Weights of a small GPT-style language model, trained from scratch on English Wikipedia: a variant of Muon for these matrices, 4348 steps.
MLP neurons of a small language model. Each row is named by its layer, matrix (gate and up: input weights; down: output weights) and neuron, and shows model dimensions 16-143. Each number is 200 + 20 x the weight over its row's rms, rounded and kept within 0 to 999. A neuron's up and down rows have the sign that makes its largest values positive.
A block is one neuron, or neurons of one layer that tend to fire together. After each block is what it responds to, as a language model described it from the Wikipedia text at the highest values.

L4.gate5,184,221,191,179,172,182,198,185,235,191,187,228,221,213,184,204,194,179,182,187,185,244,202,184,195,185,230,222,165,237,157,191,180,212,215,160,202,166,190,207,199,198,194,174,189,210,173,198,191,227,237,201,194,230,170,219,152,175,187,202,184,207,170,168,224,178,202,242,213,219,225,218,201,172,205,202,181,213,178,204,168,219,207,219,209,207,210,166,181,217,226,230,198,204,222,222,176,194,170,184,209,203,177,176,224,205,206,217,213,216,188,215,176,204,222,208,190,186,212,214,187,186,183,204,190,189,185,175
L4.up5,208,216,226,183,221,197,218,203,225,183,205,219,203,165,204,204,162,210,186,238,177,174,209,210,187,134,228,231,171,190,207,206,183,190,226,187,243,215,214,193,188,204,190,217,202,221,202,187,190,190,185,201,218,202,231,193,236,201,208,249,212,207,227,213,193,229,229,208,208,197,207,202,173,188,205,186,219,215,173,166,220,211,198,224,211,210,182,215,222,199,182,190,158,205,234,233,199,190,201,197,219,179,178,201,185,181,211,202,202,214,218,228,190,216,164,189,216,205,213,179,178,214,202,156,185,194,191,252
L4.down5,188,216,206,211,227,177,201,202,221,195,196,146,206,199,211,175,205,191,210,214,192,214,219,177,192,160,237,230,181,205,224,206,160,165,203,215,203,183,197,212,212,224,198,209,181,166,221,186,204,212,186,196,200,199,194,216,212,212,206,212,200,215,183,173,202,188,174,216,240,283,201,237,192,254,185,193,189,203,175,190,180,211,168,230,206,216,232,190,182,208,195,232,192,174,202,205,165,185,207,207,242,174,188,174,186,211,180,176,231,200,209,187,210,199,206,170,220,217,257,233,210,216,173,182,200,215,209,207
L4.gate167,190,223,176,195,206,223,208,171,250,196,221,206,205,169,186,230,184,180,222,213,191,217,194,198,179,184,217,196,203,189,192,172,168,207,203,187,185,210,204,184,191,225,189,211,181,217,205,213,194,236,209,217,255,210,218,155,199,195,215,226,211,218,185,198,222,186,222,198,216,179,227,238,210,182,202,194,213,210,199,166,243,171,211,181,214,198,186,198,247,174,212,209,214,222,205,203,186,189,204,193,201,220,223,192,187,177,193,209,192,206,218,193,183,196,252,197,219,205,209,220,192,204,205,198,215,221,218,217
L4.up167,198,181,185,231,179,175,201,191,179,178,215,238,192,195,208,185,201,220,176,206,208,210,191,207,216,206,187,197,141,251,182,198,210,179,222,218,210,218,186,182,183,192,202,180,202,200,212,208,202,202,187,201,202,190,175,194,179,227,187,201,187,225,146,212,202,216,201,200,185,202,206,262,161,224,197,198,172,195,188,187,205,201,161,218,245,202,245,186,191,191,171,210,190,230,236,189,203,190,201,183,201,242,197,211,190,212,220,230,177,222,191,229,226,182,207,191,213,215,203,228,162,195,219,211,249,209,177,199
L4.down167,208,233,186,186,220,162,182,184,204,220,172,188,199,193,193,206,202,226,224,232,218,189,192,218,200,193,172,239,172,195,175,228,179,197,213,195,188,214,223,213,184,144,168,201,214,191,221,218,193,208,206,207,192,179,205,168,185,210,145,205,195,216,185,205,211,220,228,225,207,195,170,176,195,195,187,209,178,199,198,201,188,218,162,220,218,208,211,209,239,177,195,216,190,191,179,202,225,183,213,193,224,213,159,213,184,214,242,153,217,211,173,212,215,221,195,209,216,183,228,198,206,183,192,195,249,189,245,186
L4.gate328,183,229,189,190,248,232,200,238,162,200,198,177,196,187,208,201,235,166,215,182,204,190,174,157,190,204,231,226,181,214,208,201,211,187,209,209,194,210,200,244,187,216,216,163,225,180,225,189,220,187,194,222,181,235,227,192,201,209,217,207,173,192,162,200,205,196,184,189,141,183,221,184,185,195,180,218,187,181,218,218,185,209,203,211,243,221,179,231,185,227,192,178,210,210,162,183,182,197,211,236,195,195,179,213,189,176,192,207,205,153,192,178,220,194,188,172,225,203,184,217,217,215,176,201,202,153,185,210
L4.up328,166,187,178,188,204,220,229,236,230,192,164,200,201,173,203,199,196,195,187,150,186,180,207,179,225,193,173,209,221,174,212,177,225,201,188,166,185,171,241,225,224,261,199,204,214,184,224,174,188,209,199,188,204,156,197,175,210,179,146,231,191,216,207,187,193,177,183,197,222,189,222,185,187,228,170,222,213,217,207,178,164,182,221,205,190,210,222,166,194,208,206,197,213,218,208,197,204,213,213,194,175,197,177,206,218,157,190,148,205,199,201,218,196,195,173,210,180,200,192,196,189,243,201,203,197,178,200,196
L4.down328,227,173,179,159,183,202,199,204,200,175,194,190,225,200,196,178,214,216,207,216,210,193,195,238,197,196,155,183,220,184,177,200,205,228,213,231,212,214,187,235,207,185,202,199,192,175,162,230,184,222,233,202,195,192,184,179,209,193,166,208,193,158,218,229,181,180,212,215,222,230,198,189,244,194,203,200,227,257,225,222,213,193,185,238,203,214,162,178,219,188,249,202,224,213,230,199,215,211,196,195,193,181,234,201,204,235,221,210,185,202,205,160,205,213,208,219,154,210,166,240,209,186,207,178,187,208,184,187
L4.gate609,197,174,198,198,196,205,201,227,209,200,187,200,189,234,180,200,215,160,198,236,202,181,159,196,220,209,231,214,165,202,163,188,212,194,180,191,209,170,227,245,193,188,185,226,208,226,195,188,228,194,193,200,246,184,176,245,239,196,183,210,198,201,173,165,181,206,145,200,195,202,207,186,216,199,175,183,206,200,187,188,200,213,206,184,201,184,208,195,185,196,178,211,189,210,191,225,195,180,199,225,169,171,179,198,184,214,222,220,216,174,211,223,234,204,177,170,141,153,200,214,190,207,221,190,170,196,207,229
L4.up609,190,183,212,226,203,218,192,183,207,179,198,204,188,220,220,203,164,180,180,197,206,194,191,165,211,215,224,202,208,198,215,169,193,227,197,199,197,205,206,237,207,202,217,177,193,221,203,176,233,209,185,209,180,210,188,202,178,163,210,196,187,205,147,174,186,206,190,163,205,196,195,214,211,187,197,220,203,208,191,186,177,191,185,181,202,207,204,189,209,194,217,197,202,189,202,189,218,205,203,165,226,218,189,210,205,184,202,161,227,221,218,226,212,232,200,201,160,185,230,184,201,162,207,221,176,219,180,183
L4.down609,233,205,220,200,176,181,193,198,216,194,234,151,207,220,182,200,197,188,206,191,236,190,182,251,189,188,211,244,200,173,191,207,175,188,169,195,196,198,197,208,180,214,206,237,266,204,199,204,212,190,213,168,211,172,198,197,186,200,186,212,197,229,194,170,212,223,212,180,171,184,180,192,244,218,200,187,190,217,207,193,213,198,231,162,201,190,212,228,194,167,178,236,190,247,187,159,269,179,184,228,208,193,172,193,178,196,237,195,221,188,216,194,203,176,138,157,173,217,187,213,172,202,207,217,204,216,216,215
Description: Line-start list dashes. Hyphen bullets at the start of a line in infobox-style or list entries, e.g. "- Country: Iran", "- Established:", "- KStars"; also en dashes in table year ranges like 2001–02.

L20.gate19,210,208,231,235,202,197,216,240,217,195,214,200,197,175,183,210,206,219,227,212,188,211,194,179,224,171,218,191,200,208,177,206,201,181,199,192,212,188,167,223,183,158,243,211,162,163,226,186,173,210,190,200,206,198,231,175,227,172,199,174,204,190,234,218,174,249,236,167,188,172,197,194,245,185,187,213,202,232,194,183,201,229,199,222,197,214,200,193,211,204,186,186,206,164,219,216,203,206,211,175,201,212,223,186,167,181,194,221,197,205,192,236,196,215,215,224,205,219,200,210,214,180,238,208,206,177,194,215
L20.up19,157,185,204,212,221,199,216,202,195,192,221,225,202,169,196,166,189,226,203,215,194,200,171,202,205,231,216,165,216,205,245,188,168,217,186,195,213,190,173,192,230,189,227,230,221,207,192,227,157,181,216,221,196,190,208,219,195,184,195,181,213,222,190,200,201,202,206,209,185,197,194,184,259,236,206,179,177,221,187,193,186,197,197,197,208,213,180,200,185,201,212,197,193,165,186,215,237,171,234,195,219,194,220,211,170,185,196,200,209,213,209,197,209,181,200,204,222,221,205,207,231,161,198,189,186,211,198,190
L20.down19,224,207,237,220,208,176,161,152,188,232,175,192,210,215,201,200,177,222,198,187,211,222,178,200,194,181,215,186,168,209,156,211,175,228,224,182,217,155,215,208,239,201,157,184,170,218,193,233,189,208,185,209,174,198,166,205,196,203,210,161,212,174,177,177,243,209,208,215,164,222,189,223,207,189,205,226,215,184,212,184,215,206,194,192,221,230,203,190,181,212,191,227,202,224,166,202,215,199,212,189,197,198,218,220,206,235,188,169,205,173,168,218,203,227,208,224,216,184,203,164,177,227,205,175,209,192,228,193
Description: Place-name parts. Tokens ending or inside place names, often sports-table team names like Golden State and Peterborough, plus University, County, town, western/southern.

L4.gate317,177,210,225,210,209,162,188,173,199,196,154,199,221,216,215,165,210,209,220,178,194,191,224,232,226,218,196,226,199,248,220,203,196,179,221,184,183,189,185,209,190,200,182,186,179,213,202,234,197,196,217,211,164,228,196,202,161,178,156,208,173,212,210,180,234,202,201,194,226,188,173,207,188,197,201,204,199,182,200,204,218,189,177,215,167,203,196,219,188,186,215,195,204,232,224,185,227,191,178,225,176,170,228,219,223,179,196,193,197,181,186,191,226,173,214,190,203,211,207,225,227,194,205,213,221,226,207,179
L4.up317,195,202,209,195,187,157,233,189,178,185,169,215,182,197,217,190,244,188,194,176,191,179,237,206,182,211,178,226,197,214,192,197,219,191,180,226,161,212,189,212,171,209,223,194,180,191,207,243,187,190,193,184,174,213,178,193,207,211,156,195,203,205,194,214,261,216,201,202,166,209,205,221,211,173,218,253,189,194,184,170,169,182,171,199,198,191,221,174,176,170,233,215,202,181,209,156,188,163,174,217,179,195,222,217,186,184,214,206,213,206,219,212,224,189,188,168,189,199,213,191,213,181,228,224,228,202,173,180
L4.down317,203,198,204,192,211,185,228,244,187,190,194,212,209,203,201,190,202,187,213,222,197,196,186,197,195,206,231,184,189,196,187,193,238,207,213,208,238,173,196,189,190,183,191,204,210,189,171,172,172,189,214,213,178,195,202,200,179,189,185,196,187,195,200,185,219,195,235,180,228,190,175,219,204,198,208,164,190,178,204,206,241,200,190,198,207,197,184,229,186,243,219,199,217,227,184,251,204,199,186,200,228,205,206,221,216,220,209,190,169,188,188,190,212,163,233,229,241,209,169,220,212,226,191,166,197,238,198,185
L4.gate440,189,220,188,188,185,199,210,189,214,216,239,241,229,217,206,207,222,200,232,229,158,190,222,178,164,197,212,202,194,197,200,210,179,232,200,226,200,174,184,211,188,187,176,196,200,159,151,265,173,207,206,205,202,174,186,180,211,174,186,201,195,189,171,196,208,216,210,203,194,186,230,212,204,171,200,195,186,174,176,206,200,187,214,216,194,212,164,191,217,204,203,177,228,197,184,211,247,193,199,212,225,199,224,204,195,221,202,201,219,152,194,229,204,199,202,214,178,183,174,251,192,242,192,235,166,216,205,192
L4.up440,228,189,213,225,174,216,214,176,203,205,201,204,214,201,201,169,182,208,209,170,180,232,174,217,134,190,209,208,251,202,220,194,194,245,162,230,189,187,186,215,194,203,189,206,168,253,206,179,189,223,243,198,167,210,209,168,181,200,222,193,203,187,171,191,206,192,183,196,190,192,170,196,199,177,183,192,173,197,194,197,221,236,209,185,202,202,177,177,203,186,204,196,245,228,187,216,216,227,175,205,174,159,219,197,211,214,188,157,240,225,202,198,218,223,192,203,178,198,184,209,189,202,194,200,197,211,200,183
L4.down440,168,216,176,210,194,223,229,181,200,192,212,213,214,180,187,235,229,225,215,190,171,217,192,207,162,163,203,202,196,178,215,216,184,208,210,183,165,181,196,209,187,165,201,220,202,237,189,210,184,228,197,210,203,189,184,197,205,228,179,171,191,171,225,219,198,190,203,237,201,191,166,186,208,176,205,172,171,246,162,182,181,189,209,185,224,208,220,208,167,168,187,219,211,216,198,191,219,170,182,218,166,164,243,162,198,174,219,212,182,185,216,169,207,220,166,221,207,172,183,226,172,223,199,215,201,224,195,185
L4.gate521,216,226,181,203,190,202,233,203,208,179,227,229,194,194,181,175,201,218,189,184,211,186,215,167,193,228,198,188,183,187,231,187,184,193,229,182,217,187,187,206,215,176,195,224,169,220,175,214,182,208,196,190,179,139,216,197,216,205,199,198,239,206,193,202,234,224,192,210,174,197,245,201,230,195,180,207,239,201,171,236,216,234,239,193,226,224,210,221,191,177,183,183,196,187,191,170,207,222,211,205,204,214,222,222,187,191,208,191,190,204,198,202,228,188,201,230,204,171,220,166,177,200,223,223,200,222,195,182
L4.up521,220,184,199,198,202,186,213,188,230,155,154,206,216,170,212,184,170,201,205,229,202,193,213,195,171,218,219,197,194,185,230,210,158,175,208,181,226,196,232,214,202,174,186,212,189,201,225,225,196,200,184,213,193,200,196,202,212,190,203,202,212,201,193,192,213,212,196,224,173,185,225,242,222,200,172,202,187,184,195,184,217,177,215,162,203,217,184,214,175,202,177,151,221,168,164,196,192,198,206,205,210,200,210,202,157,173,235,198,194,192,212,205,194,189,194,214,222,184,219,162,182,190,249,223,238,206,152,186
L4.down521,206,251,207,205,209,184,220,217,202,189,204,206,218,202,158,182,219,190,188,190,202,183,207,180,207,244,186,226,217,209,196,194,221,180,170,189,210,191,184,188,240,187,185,196,201,192,194,204,183,207,196,206,163,196,178,227,205,195,211,198,219,205,222,184,184,179,174,168,234,186,226,173,171,186,205,221,228,187,191,184,239,215,194,221,206,195,230,191,216,204,183,190,182,202,206,210,191,213,201,208,177,204,201,211,206,202,212,215,190,206,198,208,187,183,236,222,202,187,214,156,195,218,204,186,170,204,191,205
L4.gate580,171,199,209,193,186,207,206,195,195,221,216,231,187,183,174,217,205,201,184,215,198,190,193,206,243,220,199,191,221,171,225,192,174,185,218,234,183,202,176,205,194,228,172,201,218,223,198,211,162,198,171,202,199,220,193,235,216,213,226,201,203,183,221,220,201,190,242,196,220,211,207,185,200,224,189,201,191,199,210,223,202,199,184,185,225,171,187,198,189,211,218,216,233,187,167,209,182,194,206,188,188,198,218,217,177,184,196,248,221,208,176,210,211,215,199,203,192,208,233,224,179,235,198,213,188,206,216,215
L4.up580,207,187,176,204,220,226,185,190,196,191,189,200,169,192,180,172,256,179,178,205,190,178,201,234,172,213,219,188,179,209,205,194,233,182,199,203,180,182,201,191,167,227,211,212,195,208,198,205,193,184,216,214,171,184,219,243,163,179,205,200,207,196,161,219,201,209,184,210,187,200,191,238,210,199,222,208,218,193,175,166,219,186,189,168,224,198,209,188,190,200,206,210,193,187,183,210,200,217,180,236,189,194,241,198,188,232,180,198,211,194,204,169,197,226,233,191,225,180,193,241,232,217,216,243,206,178,210,218
L4.down580,213,238,186,195,187,197,215,218,197,199,187,223,230,187,178,194,178,234,223,202,213,147,211,186,205,211,202,174,167,194,214,193,229,224,210,199,224,206,243,179,194,183,198,231,192,188,227,190,231,174,204,180,187,214,198,179,201,200,199,198,184,191,182,209,240,197,174,211,186,200,181,215,187,185,196,206,192,193,187,191,206,234,170,234,239,180,180,155,197,197,181,210,196,229,223,173,222,201,182,231,222,203,189,204,175,216,227,238,212,193,206,183,207,198,164,206,180,176,177,209,224,186,208,183,215,237,181,197
Description: Names opening multiword entities. First word of multiword proper names, mostly places and institutions, such as Boston (Red Sox, Garden), Harvard, University, Second; also ordinal first.

L9.gate13,214,187,199,203,181,212,215,206,178,188,222,229,160,181,182,185,212,163,195,206,216,173,205,184,224,207,190,230,179,240,199,178,188,196,215,187,197,202,193,222,217,161,183,220,194,210,199,161,232,181,208,205,243,204,182,235,182,188,183,181,200,200,190,179,196,211,209,206,199,205,205,224,207,159,194,207,193,191,214,200,183,205,218,211,187,165,217,199,227,199,179,173,189,205,223,226,195,207,216,195,227,227,200,207,186,202,197,203,183,183,193,185,213,187,187,229,205,176,200,194,189,254,211,218,189,186,187,201
L9.up13,199,235,230,231,202,206,206,210,193,181,207,237,221,198,214,214,190,175,186,214,183,206,196,162,179,193,225,184,225,194,197,177,227,214,166,195,226,228,195,214,235,172,197,206,213,176,197,179,177,187,184,178,168,200,213,226,222,201,206,165,223,224,194,178,176,180,194,175,213,211,182,188,240,202,193,209,186,229,216,223,202,223,190,172,178,195,191,223,226,203,187,215,205,211,221,193,200,197,175,173,196,157,204,199,205,202,205,197,165,150,222,181,168,196,225,230,178,207,185,181,202,210,203,249,261,179,211,216
L9.down13,196,177,235,201,192,178,156,225,208,155,178,216,231,173,178,202,224,200,183,184,213,223,210,220,152,170,174,227,195,176,242,203,242,183,188,189,228,218,227,195,175,208,215,203,184,197,200,199,210,214,188,185,190,210,192,213,201,219,156,217,172,224,196,225,182,183,218,172,181,187,178,211,212,142,190,218,196,187,164,229,173,184,201,192,183,217,202,212,234,189,214,176,212,239,215,195,198,165,191,188,147,211,209,211,197,203,219,235,178,203,226,205,207,206,213,222,193,186,222,209,194,178,208,159,173,184,214,206
L9.gate93,186,204,181,191,217,207,200,233,188,213,202,201,203,208,175,187,220,213,177,206,206,190,203,128,199,191,219,179,196,190,227,183,174,212,200,191,209,187,191,198,185,177,205,182,168,225,192,202,196,204,215,164,192,216,204,184,242,186,225,205,150,203,205,182,217,200,172,212,198,211,186,214,191,185,199,227,170,180,222,212,194,213,186,206,195,195,211,191,210,184,213,192,224,193,174,208,206,220,201,211,234,218,199,219,219,207,222,198,207,214,238,185,162,188,165,253,207,208,178,207,179,218,197,197,201,216,233,176
L9.up93,236,203,224,158,202,179,194,221,192,176,204,178,182,221,148,201,199,233,210,183,262,194,214,172,212,159,187,228,189,238,217,184,186,185,207,154,154,219,196,210,211,154,206,189,218,196,185,220,231,228,241,190,196,178,199,214,196,175,177,210,220,225,207,232,176,186,205,204,210,176,213,206,215,182,210,195,220,240,200,180,203,222,195,212,185,224,214,217,184,144,208,180,190,203,189,185,192,221,178,198,210,209,183,195,222,182,174,196,223,181,198,191,169,187,185,211,219,203,209,160,192,200,237,213,182,218,178,167
L9.down93,211,174,203,229,188,205,218,195,202,227,195,198,230,193,197,202,187,194,205,235,176,229,192,216,192,220,220,207,219,184,171,200,168,175,191,227,180,191,181,193,168,185,213,219,213,212,208,206,170,202,192,247,190,209,166,212,217,195,192,200,198,187,183,192,188,203,196,221,207,236,175,186,216,203,215,201,204,229,211,212,203,207,230,186,190,212,223,198,189,204,172,178,187,197,202,194,209,186,204,185,180,160,212,228,213,226,188,172,206,213,178,174,173,198,191,207,172,189,217,212,205,179,144,207,202,205,219,213
L9.gate125,224,236,236,212,224,203,225,214,220,205,178,217,207,212,186,194,207,189,226,194,217,199,191,189,154,196,183,203,203,220,221,205,191,240,185,261,224,173,205,205,190,189,178,205,182,180,241,203,202,196,205,197,201,180,203,233,197,211,179,165,194,217,191,178,193,193,183,233,225,206,190,220,205,196,191,200,153,230,207,228,194,215,225,175,221,170,196,207,195,202,212,189,223,190,182,229,205,202,159,237,190,230,198,184,205,188,196,210,201,185,214,190,184,156,190,181,195,193,217,191,188,208,217,224,199,199,212,167
L9.up125,167,207,175,203,196,196,208,198,195,202,202,195,186,192,194,162,162,221,181,186,171,218,211,189,194,216,230,225,206,208,216,225,206,216,184,176,213,213,173,187,200,224,187,202,203,170,219,193,206,199,210,217,207,179,164,275,206,157,211,225,172,195,207,191,208,211,212,195,178,214,214,210,200,203,188,190,224,223,245,172,167,174,184,207,216,217,188,181,212,181,218,226,183,205,217,220,192,216,208,186,194,213,188,195,215,204,164,207,200,175,213,251,237,224,226,194,217,198,180,222,169,234,171,215,248,168,203,207
L9.down125,208,226,217,244,181,223,185,200,192,230,184,206,211,187,158,226,250,180,202,205,183,197,212,216,189,198,178,215,229,183,205,209,180,182,215,179,182,214,202,217,200,237,199,170,201,201,201,218,189,183,207,220,181,239,208,210,166,176,195,197,184,216,187,186,210,207,190,167,227,208,192,200,204,204,201,222,177,196,190,218,236,245,206,219,193,217,202,193,199,235,216,175,200,170,179,187,154,210,186,217,229,177,226,214,232,193,235,190,189,221,153,169,231,171,214,224,204,182,187,194,197,196,197,187,152,244,213,192
L9.gate567,222,175,167,192,172,188,206,211,216,217,213,187,153,240,199,214,227,183,206,180,199,199,197,218,198,201,192,206,213,218,220,190,228,190,222,227,181,152,188,209,190,206,212,180,196,207,199,214,202,175,197,193,200,188,208,210,173,215,202,188,190,181,213,176,210,225,178,162,166,224,195,219,189,208,213,224,228,178,186,190,211,223,179,192,174,181,197,193,215,224,223,223,181,246,220,192,179,193,162,205,186,199,175,196,229,198,197,194,190,204,224,222,192,166,182,221,212,162,160,192,215,204,178,212,215,222,211,182
L9.up567,178,226,205,203,208,210,218,223,218,196,205,202,170,189,203,196,186,209,223,227,207,178,172,169,173,181,183,255,204,212,198,179,211,213,242,200,202,228,178,197,168,194,179,206,190,187,198,192,226,196,184,191,175,191,197,205,207,174,212,202,217,180,178,207,210,186,240,203,181,229,183,214,195,211,242,236,169,197,201,206,206,200,155,194,200,189,202,192,182,196,193,201,185,193,212,205,191,193,208,192,192,210,248,182,181,204,186,197,209,216,239,197,141,212,204,231,218,203,181,190,231,187,199,194,216,188,223,163
L9.down567,193,210,193,210,215,208,178,171,197,207,180,211,208,209,214,169,209,188,141,221,188,208,218,207,197,194,204,237,214,196,190,188,157,187,199,195,177,173,189,159,179,238,193,219,192,200,193,190,205,189,194,215,168,194,219,197,198,208,194,179,225,205,191,203,213,191,192,206,228,190,215,219,210,222,170,186,233,184,214,177,247,215,215,184,201,250,210,225,187,224,230,206,221,203,194,168,239,204,183,189,228,219,174,228,220,214,233,207,180,206,211,215,238,179,214,199,192,214,216,209,158,211,184,159,176,214,193,218
Description: Ordinals and superlatives. Ordinal and superlative words or suffixes in biographies and lists, like first album, best known, 6th, last; also infobox colons and table pipes.

L20.gate14,198,215,234,205,183,224,202,195,198,180,212,169,191,197,192,193,193,212,195,170,212,197,170,184,186,179,163,231,189,231,227,206,201,201,210,216,201,208,187,174,206,207,211,190,221,172,175,211,238,245,188,196,202,219,179,178,187,212,180,171,198,163,202,214,241,199,169,188,205,188,164,200,203,203,197,177,183,160,211,178,212,173,203,213,256,178,214,197,204,236,212,213,220,187,216,191,182,157,234,206,189,230,177,195,176,224,218,191,186,178,188,187,193,197,150,151,233,221,184,187,192,198,202,199,228,155,208,197
L20.up14,198,214,209,180,184,199,221,157,199,203,201,147,190,207,162,202,175,189,212,192,173,187,196,195,238,163,203,211,206,191,217,193,200,222,162,205,190,190,167,165,191,201,204,173,243,181,183,223,192,206,204,192,195,228,184,186,202,233,188,213,230,195,185,244,208,201,165,217,175,219,221,190,191,235,216,193,196,209,184,189,195,185,206,191,192,192,212,179,183,191,210,226,198,195,184,218,200,168,210,215,186,223,171,191,197,196,215,179,174,199,179,220,193,183,203,205,210,169,171,207,207,209,200,219,160,221,172,210
L20.down14,188,201,238,196,214,194,228,234,188,206,200,190,171,174,186,202,189,239,219,226,196,211,166,166,217,228,235,208,209,205,212,212,200,169,174,214,238,204,182,185,201,206,214,198,234,222,170,221,213,212,234,228,215,194,218,202,194,169,237,200,200,180,206,142,227,213,212,171,213,229,212,225,234,202,215,179,255,216,188,158,184,218,185,225,213,196,205,197,169,190,181,200,172,214,218,159,226,208,194,217,189,174,185,165,197,195,203,189,192,222,196,181,184,173,183,210,181,204,197,200,203,196,210,193,158,185,233,193
Description: Mid-word hyphens and fragments. Word-internal pieces, mostly hyphens inside compounds like spin-off, four-month, three-team, plus word-initial fragments such as re in recon or reliability, and list-item dashes.